Part of a small language model's weights.
Architecture: RMSNorm before each block, rotary positions, untied embeddings.
Training: a variant of Muon for these matrices, 901M tokens, 6872 steps.
MLP neurons of a small language model. Each row is named by its layer, matrix (down: output weights) and neuron, and shows model dimensions 709-836. Each number is 128 + 32 x the weight over its row's rms, rounded and kept within 0 to 255. Numbers have three digits each. A neuron's up and down rows have the sign that makes its largest values positive.
A block is one neuron, or neurons of one layer that tend to fire together. Before each block is what it responds to, as a language model described it from the Wikipedia text at the highest values.

Responds to: First-name ending pieces
L3.down359:117171079116133142075103106129066095129045091162111166152130150170125069128117137118150090159061109163071133144159124152164154091171186108185074122151110115146120132131162160150091091111140132104151108142096143137189093136139145159161106100133144122117167174115116087081146104201093090102175090066161151126150145138061123175139166162131112171087149070124168187127168160102118096109114

Responds to: Month name tokens
L2.down253:134071168095182037074074159158140113191097105124171126124119082137082161136130161123156094136127116096107130120135142059142081109094177120128194145108141136092115110127130167132067124136145139083104159135084093162115121139082161170128091156177138160079148149160130138135190212136128143102146170157159114113125151150140105154131130154184137116118126071097159114104151196118136103146166
L2.down1698:139154106101149109117125101163108171154114118126143132075108109146142140128115137170120145111214114128138079122163127151127122152156156066147149149156156116130042108089127090078116138061115144148128177074121143054125126145118119140135117147133135148132135168142121115147106075130169105127069153085099087147144121158117152121130095140082092069165128099108116136128089118087148088154112
L2.down1874:071079143111113121102155145096116115147127111131197120128166142111150126134131133148180121153143143095163116089142116148135121124122115119162087072165113152148109111104128167086152038092128105149139133123152142145134044141175066132169132128127107101153156125151110117145100152128131172153090174131072086142085099050092176164167131190107104070137108107165197107127119128105165080126130
L2.down1952:108168207150128120064109154154127148142149105100140100090109105144115122157120096095124124176098133122140070109085141216140132147104112129153112069150111095101153105126148072118156161162170167142182160102155106127136127107074160118171172123080125136118161110154127107125128130156150175099111117144134106126109155100120184133182148200150149057149179093147089116109065129146166132094108

Responds to: Degree and comparison words
L6.down26:164154049132102158141112092188192134098171140131095085119107107099118120103164093111113184121109121124180137151145116110130126119110139065143148160146134108130118144187158141155069133116146158116143187180186114100098177183102140160094082170165147182161119106179163120086121116105098032072156175081113116100127146132115128155104126095074145108121131113166110122085139177157125151135106
L6.down40:088132059180129086140105082112109152154145142121132218110165102131109087142122132180095146169065131121151120095072179112105154092135143101115137124142157097182113151160089156063153150148126181148162086079121149111077112179073137128140152101146138140131168132106125131199156148089041110141099088145129100212201133138094150087131120161147149066133107091075116191155188114115086140128116
L6.down103:157100147105095082115153163120199125151114100100167193127071162140128137126137126150084086128149153140140124139148135165111131112101061153171075130123123159154158146141179145120172138177062187153130110124114117144112140119101195131143176150135102101098158100176129140126127089114131112129124113158127143158130098143086119091096079174100127179158165095120110170062121139152133102125069
L6.down166:191154159143034082159127102088120123115148112138137106151047126086096174086163172117149116128146095138129157126113149147133163100143117089158129081151133121116146093131166082105173128131133138179132141152155158111127111115146177105154113088132123183118120091171158168130123081149118129065147089098184099121118141092120167129070108140172110195072113129101177167112120114148094103078107
L6.down840:165133121071056175120109174111127157130112148103129193107136153140107145104208166137151093154153087158194079194093092080147172106183133131176099139187145105101113081161179106130152147125050064152139080125133158135116136174110151096163189149069118118101090168134127154184133146146079138158171122126161066109113086143100083119131044158110111138133121152120124115103144135156142081089106
L6.down877:155145135164109146136118202122096140198086122099163123104059168117101105152112114165152105086096123067133097166109145133138113098125160179128124132111164118085094154112115109126139115133140107140189139130135081150128141189112161155154118121137086169139116150123112117153123100199154144101128100160159151141111076178132192126118083095123055105169055131088086116033098127131168081159127
L6.down906:151052126125119139156103100135089188148112165103138201101075144135118141075129104145214077174136133141110103118138117129061119139147118140182115127083119082123142112104183146171169120082117099047102140105209121150070179136116105099104096140189145083103167151190114092143183101175149169108089175073173130153063099061066178156087169116141070093145123134125128129113136123125150116098121
L6.down1052:181089123128088135188075150123092183113132139137109140119098071170146143104120170134097096165157104141102120120088151076150189128130140083128108111118108084103136170129101161129112075117115122114114173077127064119075136122075134181122170143105124114182157200111150133126160147179153112127157140155070133132156080118093075107112125117117134125129104100069158123116091152101161114086166
L6.down1293:178066116119084062083115129149129082140089146167155132115032175131119135105122088119112126117124129198122142051058118135097144127172151106095173195138065084153218095136163112096131179194119114102194108141138138060123152158105147159111132155115129133061121120145132151129130124157152086112099162181108130131141139162097150124087139114157141119085143138134117109076096107127136091121176
L6.down1320:194165098090078113144095145154124108099099078094122104079152128172087170145147157094103132176123150132161152086174119104106142114132115154140077081153093151186128170060184175158118119190145076117209130168101080142093115174064138097126096142096109168103115119119126168131153189108193079161111064137118071082086116106148152081130116146150145092144142123145137150108106116145140137154153
L6.down1338:103185129129139152147107154128115149139125160146144112163113086103160127147203149107158138125086136125123135096111091096104169143113124180169129057172107112179150116147167116109138179115120129151150132138068155084146077137141126151119139116129114165129147136166173133150089119139099133157126088169125124149126098116145169119146101130112077173140100105158134122101124074083164120097123
L6.down1459:152110123111120136106065139169114074201127178164109112078144130061174095097137119155069141115195100105144149141197114068137154148066100110160112133206177142124110111111144154114146140076139048133185164202132066151130121174094148172118173147099121144149150194145097131143085139093133120088175092155092080075131107077192142128123061112176160161131103055118130101134111073123103122112139
L6.down1522:095094159084125151138150128140176140114082072145137174137072154151090110165139157150173153093127072147161075139120158073176120150156067094152140101110162133155116154161109120142150147165186154136109121156167166170139102159152171103155143172117121121138177128143135087164149132082174099152137156155154125153055112142155080211095093135110170165151101160091132133106103105061139060161141
L6.down1853:097082130085101093117144093116101118109129135148136093113075128170152073125081138142197110134147145142133173144119155119146174100153128113108062120187077166129152151116107106152184142214098100129106106159150139107153158171147164120123147110136185133094161179125088143136067142130124109171164125153152143141122099103172133137095087140096105130078140105181127153150096204136123116095099
L6.down1938:150178117089166159129141156122127150118176168105167068094107128112123117142113165148100167149111129119190088090109140045143104115038150084117142165173129059157119170128103125152188029125157121129135151081166087091155137167127142115102103124121131156167067167139163071133118153089148120072146123123097119082104105124129083169165149144135161163126125109077138165106128120074107075074076
L6.down2347:126119206143130089091114114140146126125166099114139191125145118123105123114082152146200214137131136173140182097128137098122140147164130143165141158114113161124139165169155126113103147110136139096066133118119149154139073123118095127089101107112144089097142176059115115109088103162163103150126143132175161096184146131133137143107138073163129169076157214057101129112105098075123130125192

Responds to: Comparative and degree words
L3.down1721:136119134130051107079175149088122108192057132108136099159144145169088161112115149089087092090129133154142128099109131135131147117137145105045129121179122088152173139160138143099080162169094088146124147127113113087153098169161125082180122113135101142120091076097117204111148205139126115090111094122118144121147120116096119124086130164184141097119148145157108104132156144101188165132109

Responds to: Music chart vocabulary
L3.down1316:104103122091151119150109147147106143123131166135133138102138122086172119099162105159173184118080061129188059123073148166069133099126091138170134150161082146083150161095176137088115138143118086091083124150174136089089162162203129156147090135161101147132162063150128101152133137133116111027161175120125171156148119136118136142133104086096130157138145124112131086113151077099100140066153

Responds to: High/low modifiers
L2.down408:112089121110084079128145173166143175129174112149080153142138111124155168160149153140119132117127131201118107152117084142097120129135138151100071115218093094133089075115110142188086130053098074118101132143135161076183134140161140103160048116120096175127092111137087179205137158141119131161094104184133137128161156087120101117082169142119117139144146183080128114122126131122165111093173
L2.down781:156093169154119093086128173095185148175127221143121127134136129083171125152130149129164127157131132181183114167106120131152137135114122141113123108148120098135123102160145103078064147144087151161110166122157109090065187128171176122153153125120127151119086155135097198128110172146182101114129076153134106133099101142149121101128098145165171088171115116105084146154180127122101150096095
L2.down1273:175129133111132137169124155149181065172095095156156109191116173141136144148079161201143104108138125178156111128089170162079146133175132207120143099195127100116170125191129070090172157120125158146124113176116132095126144114148117123166100118120121145122132107192148144150114184056188208094132128096132128139154125154077165152135075079059117147136126128122110122109140093129174095121194
L2.down2258:105147169121070143084145144149184114097134103145173131094111128185092139125159132162168187112127131130176080124121154152144110180119102130151136110110127127141148101138079099111174087130115172192124059135097124102159085090138130107099123089142106153115093180162121168124175090084093110099157111129168107079107172075112167144150141210108168127122102150113166135155063144145089083098083

Responds to: Music release vocabulary
L2.down188:126136152157105167121071160153163171125061092097134130113140186138181108078087145149134179174120107181161055192182167160159111115105098124103090085193123090161148077143147094115072175101165078162152149150135153074105138115146132101146138141125128137112157108193137109131118115126082099163172099150099201124136094083141121136141163121157140128167089109143083180075161090180138122157149
L2.down1170:100191101080149154111195170132168126131176140149113151170167092145128087144161133103190109109112081095105120187136130141137095127128143115112153083087079116133125081096117129119135109145102100129139100114123065123142132148191131164091099116126112151112140172159125112152136145109101140092121196075112131130217136112118102139118119119128077090169179077100164107091139115116139180123135
L2.down1514:122140151132108127124135184161121150107133086146202140162098132093146143105181111111137116155148140119155179124105152082128143181101136177096141106131109105157118076146151111133090150142110106144188115093143107164135156150061148141103062123137122129086153147075119080089104106073171111168146160128142107124185135104142135130132082145122116080090161092154141150082132096155157181086144
L2.down2050:134146135142132111159092122125081148114108104170093115135145115134125164182170134077116097117147117110075160159112158106123108154129141076159105117187113191152161180170110193131138087164105084113083181203094115173153124174113140107114150142153117164155161121093129068157110143086131175142081166111122121117156154147162114121094125075111153110103118088143134161120140103143141134109205

Responds to: Name and date fragments
L6.down76:118115142108139137072141145133100155152106199147154127073161166103108146162109125092071131152125159180115048148084118149156122088195174187100154156115120173118102151079170159160110162111123169132100103160146134117158126140135109093125142179160126147079128095153061112124087104137133164074151135122105160083096054133206140160130097123110132100106080125111145190111145211084128118169111
L6.down84:178114168105154116113107137151131156070091119101124136098178143098102075151123103212076139149064096101151145109139135141087128116122092139127157137100191056088089107163092148100210151168147114126115140156116130114183059151165131165116090048145136096145120179088107108155114117097120163113096148115155090114173071165112198069112143142158107109061156159158167167087170114140128124123142
L6.down104:070133106116168065111082100115110147145128081136099120101145148139131089141163112146099117092201113056141085150117098127177125159158165124113131161156169139141103132119118153104119138126087068153145151181093101082178130093161138110145141145188117116160084125172122081129130139182154181114189110119182051172059124054114158182102080117150192114078113090080137141087182170132099155083099
L6.down459:116134170088187137086147146142126163161066122065132143127165101115053118122102115138140167146078140129127140107170137129140135124118173144147167126100149105082134102175121110159143153106099140100138119137142184154126166104145072094127078091179116059091074130155163155096149118126172098093149137129122188136165071125109191062153167087147166170099165112122221100133137073136172147063085
L6.down462:124170153118153157133150172121156158111163120178112130110131123161169112095145075132116113089130142145166069169141128105059103145133173120115177134162116145140108166115092120150135157092063124158123114161131140168169154157112130115153134037091150190101116144169110070092099181164110111166178146138118189120180148160196116116124125128142116120124156143144109130136090139144108082103087
L6.down546:114192169102067119062123110058115086129150094132106151139046161144161138133125173156142161163135108129162157139103179128110169072176115147109151123090115110095151143138162049121122113118131098118101116116110121114142183111131108107117131132115135188140176196162192112073163148102088093131128128148149139089179090166146128186122118128145119105086116213131152106173112134133193141079111
L6.down590:142171131093194138129099125116086143193106127155121165129083142138114092101122139129081121159181116106124099140150175167126185115143141111139124083118086120134110128159089123137102140155149187083126096141108111130169135178172122168155112097129122145107158170183152092144149111158124089143100150067064140206171100112133083159161157152121167220106155086138158145167158155116115151111109
L6.down1267:131147120202146118116139113110143087124045097108101101110158145115112123121074124153110119095098108097116124121117168107184223176117140140150121199149128123109174079161115107152103123085115162154173106166084108150188122134098152145173114097138124100178136103147126125165160136096113147206096124112175088178087113133135194096125080184120073112071130159087100181069128131179128154087094
L6.down1558:127139105117124128149111151114130117176107097166187138135123152087141079104116181153140123064137091128080153115120159165085168117126114127120092093112127116095125146169140086104116074123149113141122180134139096116132148181101083125150084132122168164138108107176154118134147140097126039200075121173161113125150132116178104106127079122122109122139057183095137218132134077128127122110115
L6.down1570:118104165121094103095112114097138131152064085147142160148137174162109093168150136161114134173134128150103134087131106145100147164099135151111131129132148131140088079088117140083104102113131097090150140145121120134166106133101185171164079137180172152127193119174149145151136123196160129153133078109160150124112109129105099155138149092183129129146066080143116135120188103104191142139114
L6.down1578:140118177085133181090124153132123127173181136148119134160149132122119116120109086128097170141115138116090150130113097089131143189091131088095099132153119081116110102166091122099108108093165139135134124156116160124118101125091139106092117066162106154128084080142095130146102147181122106148162191140067059102083154201123117164142140053124176109095137173113141132096093164186174123133105
L6.down1591:122107123120087178165135131132081167118149058188143121143103130110147146192152124141120124069080177109119102128120095107147095120133134140127114109171179099096226090119157072153141076123138109097127123138122225135141137090085085085138173145084141080129059118125154172133105144149143086127110198156112177076088142166134126113095131131064121120131110158137196184147134073173079179036129
L6.down1780:121158143143136104179102136164145114140182129107148207129136087162140229094154113158152114137141131143178105143112135125105139072140148131154186204073093132123133120165125118088136132097128090139091119112179150095111150146138184084209110127081106084135119058194139128133086092221164140099173138098157130110162142125128161129135131111075151105126167111109134112110119082068178124137121
L6.down1810:081127118125108124173127153129143186152144123123117088117154174171150154184127136130088103145088130223142125182106108183121054142115145069208119065201101132103100173099098150102167154213144139141115078112123147152115086105002088109124166156131167103116128135112177130125134098069116085096086135095080083162129136101132124059131177080107157099104146106130165205122147134186155186160097
L6.down1866:097125130178175165119166118137142119157159137102105155103104167138115170142101137159127207177105124070159148083134138133155159149142111120109143103138108126172132169182101085146125181141102115171110088152192099110113125130095140138110071087172162118207109107141141187063145139130097162097154126096103127194124138071142124117098140139109142132191103094134105134107091129146072094127094
L6.down2054:106131073113131108111155123173057103150098065152105160168143129167168138113153148133141103182085076124075129120124195126120140136153145123141140088121134176106129132079115110169132154156135132050138178174142165121123141144151129168141125123106161118152151175179071060127141077192136135132147102118173101167142097137128145176122139124145178178094138128143130159161123198119119121123100

Responds to: Music release vocabulary
L6.down199:117139128131151060141143070135106138120115174132124130125129132122157111113151134079134057161109133113120119143127093212134098159101133139104204070120135161120136136184105166133077142151111122111112129153111097126086188174078171107113100185168135098146145075125087097097101110122117143060136137166105104131120087151103088096151107133148118130112172168109134122195129106162156121149106
L6.down227:118097179107131113055132135107111184130113124157121159134096139130125186107170165147163120165175175088104134131077137112124151121113105135122135139084096080128138113144085100104098157145097099122154133100132104112181087151131160144172153176151136095127062149155137135126086120196093061168132096063139099177145149085136144150056148116124142183141137145113151127120165140150113092145175
L6.down389:172126102171103145131134105086102154103116114126114139086124086168133126074118092182073171116102117107129144100105143109144145068177099126103111168128128139136129186114133139131142147138131147104164079139095161127139107130130103211165107131063145158153113079114135129194131123063137107134162091112128121146100140136149149164142119090103078094140142121140147097149138064106094118125134
L6.down392:087081130074115173143142166150140087146145127167094201203177142110127176162129103140145178119133143108137147137138126141122105139136145150114160160100054067157155093162152144171138149108138113130150122151095094145116155147150137182131131134126130140117128145121169127182094147133121148160103120173080122129207150131124063131089137140121102138134117087109175143203097070117183125116163
L6.down649:112121097149163110140104105111115180144150139165135097190145150097087089096103151150141153146132119149142107143141069153158168134157159068103101097187091041126178118097150155123143146103189151103166113113127121102120160198074124121050033091151167085154158185118167091172070157107155113133142156145134132064124109130115122106156066125084204162149177176104144169128128140097170116156147
L6.down687:081112148119091110165100134078109107155105126196124121107102102100102116113157140139147137138116099167085138127159068157118034173127089210125102090107121173137137101181221163085081123125100180086067171085123130140071113127141186124159119151198094139157164159140103095159105139125104128157110083079075077090132114139170067187087135138133151178126177138134162113124120142141100119160132
L6.down768:109168123204111131114081147066083152140177112175138065144143173139150059103165108127165160130179117082121122090193096137097137131121180159113176099083148142127171151152158127143157132154114120161077134110160165095079176104166130096130175170135173148084089112147113082113117108166129166113114143127174091131146124129095101091156079157162136151165154199180109105176136173119196160110130
L6.down975:164200062185158137143176174079114074118090189111154137138155167163120184175139204169080133104106163158114205127053084115137122097145132102104140118126145107138106157154205113096072157124117156089091161114133094115149070151123107145153099154089165138107168165088094210100086137159164138124130109167141088115165146124099085127170164146115120173080127156146135134117152137110106148105165
L6.down1375:104080187126121106180150106105085167153089106140132113127122178139074097141160165118121134133140151173157147148134118156168106142167120122064074060162160152121163101138166170105068128107147066101130170184184127135113129176106136139151127162122167141141117077142109148141155184125181109121113113166169083081120147154124106153104137176092158158076128138137155079138083167059132084129103
L6.down1804:076104188172183119117200046090118195080107147087119121160147093111090101171130208145135114114123115182142097131091145141132080089152156093158126162082159100107147153109142168146102144154158082094167131157131116176167110111137114139162057102170131122121225136069084139155130064129091084103113153149131148124092141172088163156115152104104122104178191080110094188089159146145149067098129
L6.down1873:080105215104132210095152118144140157111132161166135180151099121152130137142145140122145079143117139056106048169145106160141144139147128193174163117092084121147144117119162152125145156160130157138136113081122126124064212084104133091114148109166125101076120209121157103165156103081085093113217178076138101165141210128182116149113162143162094137138167104137108141152193132204180157159155
L6.down1972:128169134101112122104136094115099129171133090194154117135162138114138159183138154136157181133125082191137109160152113160103118115134105177176094107175114077117098094072060114177075147159082143108145130187076107120095112182080149144119102073124049143127163149160133121142173096084129086086151121108116136179149081136098147128134155111128117129167182069126159100104130130169183122123155
L6.down2047:136194123149128133135136131133153123089161152150155152093066098121118094173135070134142141148142185162095132165194145131144133081123117200102094129129144101105118142112165189202125134099124129118153104122139080118143166138074119117147145131107126129116114120106076150101128148080115182133121120061074082138165152096080101129158139143113139129207138098124139145165078172161113084109119
L6.down2064:148140185169158081106135119161107135168104157102084114141165174173152088145119155147129142163182138109154162141123179130073115119074097063194116111086135158129210111117150130151131176177159116082092166085158096073122069130145114097131095156106210203090146142119082138101079062098146129160120116179130151166199058066102139171138099100074114128061111119174103104106088132162143172169142
L6.down2092:115077148155116080154086129142125072141194165125134159085173139133120146127088130145146110146136113099223091179184126110106124119137099174134070124147076077159077097093086146172104103098103101150105124065140104077099085110090160098137150154130182147119147132107175135112087111104110173116078108064099091117112179121190087153122111152095087134110093119120084150116144149143170151171139
L6.down2192:079140103170127114161167122103146181142109094169156117135185162149139153091118163086126137096081104151188098155125165160143153118109131115142098097081074097127150091114116119096085158147109107089183126090117127139142166139119139118124093148119130198151123142181154133098134117085127073124164140116114128133128118133164177144120084101061100141150091131106130136041170152145138130122155